Weights of a small GPT-style language model, trained from scratch on English Wikipedia.
Size: width 320, 5 heads of 64, MLP 1280 tanh GELU, vocabulary 32000, 25.4M parameters.
Training: a variant of Muon for these matrices, 494M tokens, 7537 steps.
MLP neurons of a small language model. Each row is named by its layer, matrix (down: output weights) and neuron, and shows model dimensions 224-319. Each number is 500 + 50 x the weight over its row's rms, rounded and kept within 0 to 999. Numbers have three digits each.
A block is one neuron, or neurons of one layer that tend to fire together. Before each block is what it responds to, as a language model described it from the Wikipedia text at the highest values.

The main verb directly after a sentence's subject, usually a person's name or he/she, in biographical or sports narratives (signed, joined, began), also === subheadings.
L3.down46:551525467459484427473538521539524451535413545523402434426509538445485493588458572393559530564538447539572597526469417476568486567580532448510562483446444599425498442585536529466560581525499466549513397416445515422448516510532482519554459514404436504523543430521489523568508553467622493494

The first verb (often was/were/is/are, or a past-tense verb like grew, went, became) right after a sentence's subject noun phrase.
L7.down191:511458546547515445551470568429516464455501524464578464526486501472543467558466523507518480525449511476424515484422524516598455418494488472562495474561450541446623474454397484552523496470476490493479504550570385509470587461510390549599454487566497547541504451526543488448521469489604569493
L7.down473:525545451513458548479526524516598505474529540541538545519479585436428542442399560493470573518567486513415391495474495426681549485505541499408452514462500491525516423606529381511420475542534537387523482499486488580503505432418358498597498463479587554472533498520511524480517504444456457503
L7.down830:473515560423478406567435532498466547430557449456484492542468481562571500480567530474448504435564466540497572432504540484630545516493525518459419551479452528530481481564508568477538522526562524497559496503422494464589582480503475426441533430516498540459532423380476523458455526459432510494
L7.down987:506534516533458447443522509576543495545579460475470511579406554490508556616431496431509499601462534462693588478514519541516539456511412442415483516562500513530482412524505524501555444428391544473442517431490479466459522453482448435517447470537513488552507554541517518453529435483543392498

Word-piece tokens inside personal names, mostly non-English ones, either mid-first-name or the start of a surname, e.g. Gonzal-o, Vlad-y-slav, Joachim Nag-el.
L3.down135:529494492510553588463494547464496541463516517502358482385423510581503437517509526467517520502477444530464559390507514556531575493448495487348515523507493461524456505520566522516475542556545525449458508502536494536514523456512491516463485515504466390461481461554385433555510440531508458519

Word pieces inside personal names, mostly Slavic and Eastern European, in tables and lists, e.g. Ivica Mornar, Biljana, Petar.
L8.down152:548435488524442433451587470462436570568575437509536519577523436465499564589496512538390508529440548483505482507503505464528549482519656454464559526430497513474481550477494418469477418524510498400499482517498440507557551558542422417383529533517482460347551551432414544451475452446457450500
L8.down275:507457517526516529510448507428564408518512453536494537526516565591483505450450517492510462496507548538417471404501490619595458578620502424383563553516511492597499526511511505418488486500498508461458585570405495451567544493524516560407509421553493461567477438446494550565529502443446426524
L8.down320:457534523520511520486514513443471528531574520456455481464502402456538580515508485474479587518468563462485546525518494523533537585513521609537498491434470489539453537472452463557555483439438473504431482617449417482534552543465581485459562438575430588541523455477538473612479579502489422518
L8.down344:483495558438451492557497436529521473464455478502515498458535537515472565505517514598430429450506431478493536546486490552512473577519415547470591539474524576631505507528420503449496567439507478498524497553350438427468466526544577505506455508604433533502505487376538514452512494544535507516

Prepositions or "to" right after a verb (often passive) that takes an action complement, as in forced to, accused of, tasked with, prevent from.
L3.down1164:500501541559516509522449499526548502612468408520495394521531490506524521506586499457601588568549526519498444484466510555515443491488434533499513451516492526475535565509592412497553473536361491540577520471511453501445621560490535533522429561499454447487529415535518452473450484409411538514

Past-tense verbs of movement or change right after a subject in historical or biographical narration, usually followed by to/in, such as came, arrived, moved.
L8.down28:576465518506529460513575540575603538454496537498513520572503519474451438436601571560503504473481516562551458517431521521552425615444458380525460532470527557483513445492524508619480469558465543514471461555516519545527479511546505491576527472551513457483507476457547500461481503425461499480
L8.down154:479438476458605495517415404423446514515524474465546456531562450478534497505534507554569591536478554486471506505562492537482590485483518493397494553526468523546435470495540574473439415422457454482570507485490608413538517499530518537436518479551557492521458416513442502525538468440429470523
L8.down262:469460575498554460506467402454442463528489531465520606440423362505461526476512449552467536520518436549464564537571520571463494587499508492500534578509463527492437385542454538505540524456480490462590461507594439494568495507437537559484495504462417473491530468492459552582511555537468500497
L8.down297:580552509535512492497528546588442476484586503596525541477427537494518438495454512459530542503528466609537586448536608442496518482587585450431442481441498526484517543452527481524461553451424480457513520536471502476529537385467500439460505500570469455502495490441397436461524500415460430511

Determiners and possessives (the, his, its, their, 's) right after a preposition opening a time or circumstance phrase: "Following the", "During the", "By his".
L7.down400:555509549492449486507396519470512418442500507449441516530499441486475583423531543488499455457515473466513536426478514483512476462439490472509505473514554504516539537596438492465510460537474570490493543569441450427534526510453516467501519484474440435583497477500453542474534404509492507555
L7.down401:575516482524421612570537490556620465455470503420479552441534412516558495487537454494414571475513427495469548437502451567473531527487487524548456522557438482449540486518555559476493401508469426504486389524528508459446482433484577596484472439461477452443511477573449593527425499431485565459
L7.down706:504557431438558586489541540451456377520546554373533491518548454579456474474449467540501503449527459446501453479455485501468551449587554494435489434535569586544511405508453535427528510485503425533504572327468597459526503484522621562424498474446463503522478462521522524419413529588432614510
L7.down900:423537492556428531541523557551541514433534612421632488539538497497481465545499574499582423483485499430515537578415573501414522488569501522475432466476570524475494483539551405480565452392449529361628508488552501478504520402505435461457466517460447380540493468490500554378497533498392539517

Prepositions and function words right after legal or criminal verbs in biographies and news, such as arrested for, charged with, jailed for, accused of; weaker on scattered other words.
L8.down101:530644452459510564648507487409489461479593569462500509437475518544506476514471422548502553535544531389513509538507524539509423440561459465487474470447481517462486479539498488556533452453436476494557388553512511583487570512512497491431476452541497489485524507472533457413462543538545500523
L8.down277:431418523484478553523451486572512494551540543383690488525513515508507439500493486526540550523583518414529484507548506585469462555510502490490509477463474496491556512412548500525542535561500440595521463427550463542441449409543493565475497447504524490504482479582515421534532524608568439441
L8.down720:495436563589465549421455491496421484578512597463561504518520464546479433575470521603475488490565412490499531527535498515512456444461511533461392477538505556465597626553501509525475430472548454558468588481569496464463529503550499454483498466453533404466469507532539529573440549502476553534
L8.down779:510534505523573482478524556415491483574519586583513558463506490492469346562548414577436567481526481509517566504537610501472436559557494486449520481442533486459552534480435491542478448500544464520609492469523434520487462587568488508405430501547574543455526451535521464506553516604475514482